MLP neurons of a small language model. Each row is named by its layer, matrix (gate and up: input weights; down: output weights) and neuron, and shows model dimensions 224-287. Each number is 128 + 32 x the weight over its row's rms, rounded and kept within 0 to 255. A neuron's up and down rows have the sign that makes its largest values positive.
A block is one neuron, or neurons of one layer that tend to fire together. After each block is what it responds to, as a language model described it from the Wikipedia text at the highest values.

L9.gate199 [205 127 156 143  89  63 123 162 103 168  84 178 153 123 133 171 135 132 114 113  75 162  90 150 109 157 154 135  80 131  95 112 140 125  65 112 119 104 106 146 160 125 131 110 123 132 208 143 135 105  93 169  86  80 126  95 136 157 169 140 158 152 162 136]
L9.up199 [145  84 133 127  72 165 104 127 104 120 140 134 150 166 104 103  97 182 164 135 110 124 148 146 160 121 132 108 115 159 130 107 133 118  79 106  56 122 152 133 163 102 126 140 168  77  98 136 172  78 141 188 152 118 131  59 138  85  98 146 111  91 140 144]
L9.down199 [206 124 105 170 164 121 165 128 124 153 119  83 161 113 155 140 154 122 101 126 132 160 130 153  93 140   0 162 174 120 150 137  85 148 163 167 180 130  80 126 125 119 128 162 132 141 120 109 159 146 112 174  80 111 125 115  91 122 135 126 133  96 145 117]
L9.gate206 [153 169 116  95 121 173 108 139 130 142 125 142 119 158  74 199 108  77  73 134 150 119  37 142 165 109 161 133 166 138 122 126 200 175  79 155  99 138  91  76  66 112  83 169 118 142 125 133 117  50  98 118  69  98  90 124  91 105  83 165  64  97  94 112]
L9.up206 [175 122 179  91 144  99 107 116 115 153 155 146 125 129  71 157 141  75 117 144 117 158 115 127 162 141 170 153 149 128  45 129 188 174 130  97 124 161 111 153 127 111  98 159 109  69  73 132 160  87  66 151 166 114 116 100 118  97 176 197 120 144 167 167]
L9.down206 [150 128 136 116  79 168 173  91 111 144 178  95 163 187 120 180  73 144  95 150 136 126 143 176 150  79 119  69 146 118 108 147 167 171  53 135 119 172 154 103  93 143 129 187 118 139 110 132 165  91 223 152 138 147  94 133 128 130 122 143  95 120 131 114]
L9.gate339 [144 116 137 148 147 143 146 141  61 102 175 135 128 142 140 141 124 109 130 189 135  93 101 104  92 154 131 135 141  79 141 100 187  88 174 147 143 124 104 121 110 177 119 149 144 114  85 143 183 156 103 143 128  93  90 130  83 154 145 201  97 201 115 146]
L9.up339 [135 107 139 100 147  66 121 106 140 119 132 131 121  79 118 164 109 115 139 118 156 111 100 112 116  80 124 109  98 163  93 100 207 175 126  83 116  88  95 154 110  65 185 142 160  98 124 107 137 114 119 100 173 104  89  40 140 108 119 138  99 139 137  75]
L9.down339 [ 81 122 128 120 149  56 159 127  87 114 114  77  89 157 139 136 166 143 160 155 131 112 138 104 186  58 153 133 143 137 126 205 117  84 150 110 161 187 102  88 173  90 111 139 172 131 126 177  90 113 124 139  86 166 126 102  70 178 117 149 114 153 156 146]
L9.gate362 [143 137 137 109 119 180 132 125  77 118  15  88 173 145  99 132  81 113 160 115 126  97 169 151 118 111 117 198 126 115 134 165 185  99 173  78 155 172  67 220  90  48 128  95  86 144  85 155 154 116 121 127 115 126  50  72  94  93  43 154 137 153 111 124]
L9.up362 [126 133  89 152 131 156 114 107 135 182 180  84 189 167 150  80 157  59 109  93 105 129  85 136  99 125 160 104  23 148 107 148 116 127 104 162 102 136 188 125 108 157 127 135 132 123 119 176 185  93 155  48 111 124 141 152 148 170 131 131 108 116 105 125]
L9.down362 [ 95 103  84  78 121 162 123 136  83 185 108 128 124 167 168 147 101  87  78 144  71 105 102 150 117 132 156  94 177 109 137 143 109 112  79  86 124 186 152 145 141 185 136  73 159 100 110 131 124 107 151 117  61 179 124 109 167 117  76 146 150  76 109 126]
Description: Mid-word name fragments. Sub-word pieces inside proper names, mostly French or capitalized starts like Le, C, L (Leiserson, Carl) or French endings (Claud-e, Y-ves, Sec-ours).

L9.gate15 [110 148 179 102 140  96  89 118  88 184 122 133 147 105  88  77 108 118 112  91 146 139 134 196 212  72 131  60 177 137 108 102 130 107 144 108 136 119 119  92 123 193 118 172 119 114 106 128 135 139 103 139 120 101  69 180 105 165  89 149  93 153 156 159]
L9.up15 [ 97 133 149 142  88 123  66 122 145 138 141 149 118 138 147  65 120 171 127 179 163 112 109 145 107 143 141 145 173  87 153 127 144  92 104  99 169  61 107 132  75 172 168 143 142 137 106 153 130 124  96 130 128 110 154 142  81 155 152 104 104 151 146 187]
L9.down15 [115 183 102 121 175 136 176  96 116 134 149 171 110 136 120 137 119 135 140 119 178 167 169 161 123  65 121 131 178 166 131 123 132 113 158 158 139 136  82 198 102  81 168  96  70 108 122 126 146 143  96 200  96  53 100 148 129 113  80 131 154 124 117 144]
L9.gate273 [ 98 117 116 129 152 142 121  97 130 123 136  94  89 158 169 111  81 144 110 149 119  90 161 147 120 136 153 132 122  87 145 122 106 102 173 166 135  96 179 162 161 147 146 167 110 114 146 134 134 101 123 100  94 143  92 129 112 133  85 138  96  70 103  98]
L9.up273 [ 77 132  83 122 141 130 112  89 109 109 108 152 146  95 110  87  98 163 105 135 108 153  57 109  81 127 132 153 169  65 152 153 137 103 130 127 141 163 138 122 131 155 130 116 144 131  68 168 143 146 166 141 168 127 192 118 179 122 117  82  96 162  99 129]
L9.down273 [ 50  69 110 175 102  81 116 103 116 110 186 109  91 114 114 122 133 125 109 172 144 109 130 122 103 142  93  89 125  91 137  84 139 145 140 145 184  92  67 146 101 123 150 147  95  98  69 155 164 125 143 193 133  99 170 180 165 145  96 136 126 191 168 136]
L9.gate505 [ 98  82  59 141 138 174  25  85 130 160 184 126 141 157  71  94 138  79 136 134 179 134 159 163 162 102 147 123 131 167 148 139 100 114 131 149 115  97 134 123 160 150 124 164 131 134 120 139  82  87 108 123 140 166  91 129  85 110 100  84 113  97 164 120]
L9.up505 [ 88  99 124  77  82 101 121  97 114 134 125 130 124 160 134  99 143 106 132 146 113 191 103  66 114  84 109 125 154  88 172 110 125 222 130  87 134 183 121  89 184 185 172  90 171 124  87 180 159 157 167 160  54  78 163 104  86 112  92 104  85  74  97 126]
L9.down505 [190 127 108 108 121 135 157 166 149  78 109 101 112 111 149 150  96 113 156 114 171 104 119 123 146  31 112 151 162 106 110 128 105 123 126 111 100 141 172 107 179 177 146 100 166 134  74 166 107  75 163 200 186  19 150  80 206 122 117 157  88 101  95  66]
L9.gate537 [192 155 127 170 174 116 100 117 132 144 111  84 142 217 123 104 105  93 157 116 112  83  85 122 141 131  98 107  63 128 102 115 110 138 127 126 119 192 143 126 116 156 232 163 147 141  68 163 153 139 166 146 123  88 110 113 158 111 108  65  65  72  87 136]
L9.up537 [141  97 163 151  98 141 157 117 100 147 118 114 146 137 107 137  93 135 133 192 115 119 137 106  99  77 188 105 135 122 116 172 103  72 148 135 114 127 167  96 188 172 169 127 108 103 113 137 191  77 165 111 119 178 159 101 126 178 133  62 117  71 119  83]
L9.down537 [115 136  81  94 130 108 144 114 166 100 173 139 105 120 116 163 139 134 149 162 159 145 111 117 109  89 139 122 113 137 145  82 142 112 171 143 121  76 118 172 159 165 117 170 124 112 146 128 191 145 137 165 163 148 110 121 184 162  78  75 158 108 143 114]
Description: Film/media article structure. Line breaks after section headings, table pipes and mid-word pieces in film, music and filmography articles, e.g. Reception, Short film, Pictures.

L3.gate402 [220 130  81 202 117 147  85 178 117  46 130 172 161 139 157  99 143 121 152 137  77 135 117  98 112  99 156 121 148 151  63  82  98 189 125 130 157 149  92 119 178 133 143 165 119 157 108 124  92 221 100 117 106 128 123 159 142 166 165 118 128 102 121 154]
L3.up402 [112 108 122 159  94 116 116 169 153 141 138  98 130 143 118 100 142  86 132 193 120 168 140  57 187 117 107 125 157  86 190 171 139  85 118 110 167 198 155 106 132 147 100 149 181 105 134  92  88  81 152 130 152  94 113 128 109 141 174  80 121 148 112 139]
L3.down402 [153 161  91  90  87 136 126 134 162 130 107 107 182 119 156 160 121 148 113 122 187 120 117 119 138 118 102 169 114 124 139  83 164  92 158 161  57 180 138 129  86 191 108 184 156 102 106 130 178 152 128  95  96 170 118  54 189 132 153 114 150 142 176 150]
L3.gate436 [157 105 114 133 136 142 119 113 108 119 115 123  95 139 125 204 144 100 129 106 112 133 136  49  97 114  79 133 177 124 156  89 134 131 165 162 137 120 194 169 130 220 174 164 185  85 167  87 115 144 133 237 132 127 154 156 145 105 138 137 126 164 156 137]
L3.up436 [144  62 112 129 126 112 110 156 139 130 130 112 163 116 134 211 109 105 125 108  89 168 124 114 188  88 167 105 113 115 109 136 156 163 119 152 126  99 123 195 139 118 124 131 120 111  91 150 102 154 129 123 117 141 152  91 220 165 113 112  90 132 134 127]
L3.down436 [104 136 158 116  95 160 119 133 125 118 129 134 147 111 154 124 127 132 145 169  73  91 104  83 103 127 183 121  99 155 155 136 139 144  90 114 100 162 132 137 122 155 143  55 103 142  76 182 150  96 122 122 179 177  77 102 167 127 106 186 133 109 113 159]
L3.gate540 [173 106 151 183 107 203 106 127 130 123 146 128 151  78 136 164 146  77 168 148 166 124 143  90 174 168 128 133 146 118  99 113 131  99  72 107  86 191 142 128 100 116  88 138 135 200 105 126  80 157 152  62  83  71 143 129 128 155 185 136 135  98 143 101]
L3.up540 [184 164 147 160 150  89 166  65  98 137 167 150 160 149 148 123 143  62 113  96 135 110 173 114  88  84 103 167 157 110 122 112 143 124 135 103  78 180 136  66 100 158 175  98 138 129 107 106 122 129 145 158  91 156 132 104 144 117 126 125 135 114 160 127]
L3.down540 [173 137 146 123 174 125 169 114 167 164 170 158 195 138 195 147 110  89 110 111 123 121 102  70 101  48 127 129 122 127 137 132 167 150  70 134  75 147  86 108 108 145 127  83 108 143 123 142 162 108 190 157 125 159 128  77 149 107  57 153 119  77 109 149]
L3.gate583 [113 133  95 134 148 105  93 121 115  86 161 136 135  82 140 131 106 127 117 149 106 132 130 148 136 143  43  86 201 110 172 157 133 137 146 206 133 152 168 116 109 116 156  95 164 179 141  87 136 100  95 149 143  72 116 109 142 127 144 119 143 122 116 111]
L3.up583 [161 138  86  89  84 110 110 138 106  88  89 195  96  74 111 117  75 142 161 194  95 188  97 152 136  80 162 100 100 109 172 186 143 148 113 176 117 180 102 125 168 160 159 121  56 111 196 176 146 220 159  36  85 120 127 158 115 120 150 145 130  96 121 169]
L3.down583 [129 123 126 124  77 116 144 102 144 130  97 120 181 116 156 104 102 156  90 142 103 148  99 147 120 125 116 101 160 144 134  80  68  71 111 164 150 113 151 145 155 107  84 162 168 107 122 181 122 124 142  85  81 116  95 133 130 142 119 143  48 150 108 126]
Description: Mid-name word pieces. Second word pieces inside split names and titles, like D+uk (Duke), Mann+y, J+on, Shar+on, plus word-initial " le" in leave, levees, letter.

L9.gate158 [137 181 188 113 126 105 147 142 204  80 156 130 122 122  99  98 155 108 133 179  57 174 117 125  92 119 150 137 134 116 154  88  79 130 176 187 106 122 132  91  90 124 140 134  71 112 146  91 121 140 132 105 162  83 157 173 132 104  63  92 151 162 130  95]
L9.up158 [116 136  95  97 114 210 142 155 130 179 153 114 111  93 108 130 140 114 140 139  86 143 178 181 187 130 134  83  42 157 117 139 117 154 114 130 137 186 151 105 173  52 134 113 144 105 116 108 123 152 127 127  96 154 166  89 137 109 139  39 140 138 112  80]
L9.down158 [178 119 152 144 158 132  70 178 107 101 133 111 133 104  74 145 104  67  55 130 110  79 134 137 106  85  90 161  99  91 139 140 196 122 156 157 106 134  87 115 171 127 148 112 121 151 192 166 146 157 101 134 121  77 148 141 132 166  78 116 156 101 135 176]
L9.gate178 [174  74  91 165 147  69 140 192 122 173 158 157 130 192 134  84 143  91 121 168 103 147 164 120 109 117 123 149 130 141  64 108 161 141 149 124 144  63 136  63 101  49 176 138 123 129 167 156 125 168  67 204 130 153 145 174 161 152 134  96 190  97 164  80]
L9.up178 [144 124  68 103 192 115  91 164 112 148  92 149 179 121 144 179 121 162  99 141 109 119 145 143 112 134 122 181 202 129 126  95 102 123 107 150 198 113 166 170 149 115  88 115  94  81 165 112 122 141 135 152 150 151 180 102  99 116 130 129  94 132 170  66]
L9.down178 [121 143 148 132 153  83 127 152 101 111 129  88  92 133 116  60 114 148  86 173 127 134 163 100 124 117 109 133 174 130 154 100 169  49 160 147 126  96 105  82 179 144 156  94 225 133 147 118 109 136 122  95 146 124 164 108 141 156 107 125 139 130 184 128]
L9.gate441 [139 106 139 162 153  85 139 122 188 124 145 117 102 129 115 150 114 138  68 118 118 152 109 189  61  77  97 129 141 239 161 152 148 113 131 147 185 152  96 128  98 109 175 116 142  75 138 116  70  90  87 173 136 128 107 149 158 178 168  99 123 144 136 122]
L9.up441 [146 165 150 121 100 128  92  98 153 140 137 109 129 135 157 112 124 151 138 106  90 119  95 183 100  94 124 116  99 116 158  95  97 119 171 180 127 127 120 116  97 169 193 161  67  97 137 139 112 147 176  86 151 107 147 113 108 163 129 161  72 128 109 150]
L9.down441 [ 77  93 158 105 132 137 162 116 160  96  88 126  86  87 144 164 117  50  95 106 122 169  90  12  96  96 135 112 147 129 147 170 105 127 125  79 106 179 152 170 115 158 124 139 210  83 114 139 103 113  93 150 156 125 135 120 111 107 177 185 118  88 149 135]
L9.gate535 [176 116  90 145 165 128  84 170 114  91 157 127 134 124 182 131 124  97  95  98 109 129 157  95 159 111  48 145 136  83 131 155 136 168  69 114  44 116 144 119 148  95 176 133 101 107 122 129 107 140 177 106 118 153 169 114 103 155 117 158 120 189 167  94]
L9.up535 [159 116 172 126 124 121 152  87 130 145 155  69  83 120 147 151 139 113  75 189 147 181 157  99 117 149 132 100 133 131  83 169 148  96 160 137 136 163  75 158 163  89 135 164 145  98  82 113 112  86 156 132 149 144 167 143 169  98 160 127 167 195 140 161]
L9.down535 [164 139  68 112  55 205 180 121 134 155 121 130 132 103 174 103 134 102 144 117 166 161  88 101  91 158 136 110 158 166 130 159 150 137 133 142 141 167  85 188  85  64  94 150 150 156 132 136 133 116 147 158  94  99 116 145 123 142 129 147 161 122 108 137]
Description: Quote-opening pronouns, word starts. Pronouns like I, it, he opening a quoted sentence or clause, plus first word-pieces of split words such as I(an), le(otard), p(istols).

L3.gate5 [149 137 169 124 121 129 102 116 134 121  78 103 129  77 115  84 195 140 160 146 108 106 170 136 121 157 114  61 114 103 169  76 126 144 116 134 125 109  95 147 105 147 145 169 107 113 172 104 115 172 168  82 124 140 130  95 142 131 150 115 142 106 134 145]
L3.up5 [ 97 158 111  54  84 123 101 118 126 140 100 188 126 102  90  91 129 110 170  61 142 158 113 137 103 153 157  80  99 139 170 151 117 139 148  85 133 128 157 114 121 160 110  92 146 170  83 146 132 166 156 102  77 173 137 174 121 124 148 102  85 132 159 114]
L3.down5 [118 161 175 120 124 159 101 164  86 114  94  87  98 105  73  88 123 157 140  94 102 132 129 146 137 150 124 106 122 136 126  65 204 106 108 111  81 101 167  98  93 132  65 165 196 116 101  75 109 138 112 136 165 145 130 133 141 175 104 123  91 111 100 138]
L3.gate47 [141 149 115 173 156 132 124 100 104 134 179 151 106 181 133 183 108 140 184 126  97 104 184  85  82 108  88 118 159 102 202 122 144 183 125 139 142 147  37 128 152 129 145 161 135 123 188 162 104 148 130 212 146 152 166 159 126 129 156 128 128 116 136 115]
L3.up47 [137 111 143 132  45 147 109 177 104 133  84 118 128 156  99 120 120  93 142  97  94 114 184 128 105 117 123  83 156  92 145  91 161 132  71 139 124 108  85 159 163  89 122 158 146  94 144 207 131 201 102 105 113 114 129 144 109 143 118 144 122 117 113 158]
L3.down47 [ 93 128 135  69 146 111 118 117 133 155 155 139 102  50 178 113 104 137 114  77 199  70  77 132 134 135 156 138  80 118 110 129 148  68 135 109  74 106 152 119 132 120 108 177 113  95  67 129  36  94 157 158  91 114 126 120 136 121  81  74 135 143 196  59]
L3.gate242 [165 103  82 123 190 109 162 147 146 170 117 151 165 176 181 163 162 152 123 134  44  90 119 115 201  93 132 105  95 129 110 128 145 150 154 126 156 107 104 118 157 181 126 172 163  54 161 104 139  99 102 136 150 161 137  99  68 114 129 126 135  74 117 114]
L3.up242 [125 133 133  95 152 147 157 189 140 126 119 151 110 134 128 215 109 180 110 145 144  93 128 154 169  95  86 147  97 151 157 170 117  27  75 113 139 128 124 196 116  91 102 182 181  91 135 164 171  94 113  78 157 124 112 149 144 142 162  69 196 183 127 136]
L3.down242 [129 158 201 172  91 120  70 103  67 167 141  82  60  93  72  92 161 110 192  92 128 147 142 138  86 135 144 156 178  81 142 141 178 116 105 124  62 147 160 122 146 174 177 131 174 172 112 162 117 143 156  86  66 164 148 136 107 124 102 127 102 146 104 167]
L3.gate263 [125 115  19 122  96 127 139 123  88 143  99  96 155 122 109 169 162 103  86 119 141  98  71 141 105 162 154 147  58 159 178  73 143 186 134 165 197 122 122 132  68 144 144 130 155 102  81 129 199  99 178 132 102 116 202 162 101 158 100 136 133 103  96 121]
L3.up263 [164 118 128 179 170 108 120 124 112 145  86 124 216 142 156  80 100 129 151 143 187 109 148 116 125 124 143 124 148 112 195  80 173 116 116  55 138 176 114 166 253 170 122 143  88  86 122  73 131 189  91 106 125 152 162 107 137 137 140 131 169 168 119 120]
L3.down263 [111 138 138 112 144 162  95 108 144 116 123 128 147 102 149 157 160 112 196 140 129  96 143 117  66 135 137 127 143 206  86 164 136  83 150 158 148 102 117 113 178 131 139 154 134 142  69 142  91  73 166 155 153 103 122 169 157 105  91 169  54  72 167 151]
Description: Mid-word vowel fragments. Short vowel-containing pieces completing a word split after its first letters, especially "en" in scre-en (screenplay, screening), also sh-are, Gre-en, Bo-at.

L4.gate43 [ 81  54 149 168 140 140 128  38 136  97 207 122 173 121 130 153 126 113 156 150  80 165 188  94 141  81  96  62 119 141 107 121 171 157  96 119 141  96  91 130  86 112 165 165 179  98 160 117 156 152  82 167  64 173 132 149 133 102 111  99  77 156 137 138]
L4.up43 [119  97 158  84 152 127 110  88 112  93 184 113 113 164 131  98  72 145 163 129 173 176  49 114 150  87 179 136 115 109 145 129  79 152 130 200  83  89 149 103 148 186 154 160  89  96 163 130  83  93 116 136  72 181 147 151 178 164 120 138 133 160 105 118]
L4.down43 [133  89 141  76 145 155 155 165 157 150 107 105 171 110 154  96 150 113  80 121  88  97 139 135 113 182  51 126 160 100 134 154 182 130 106 102 148 157 142 128 112  85  96  91 125 174  75 129 128 122 138  98 157 149 142  52 114 117 141  84 110 101 141 151]
Description: Media and credits vocabulary. Word pieces and cells in film, music and book credits, completing terms like filmography, label, actor, cinema, podcast, and table separators.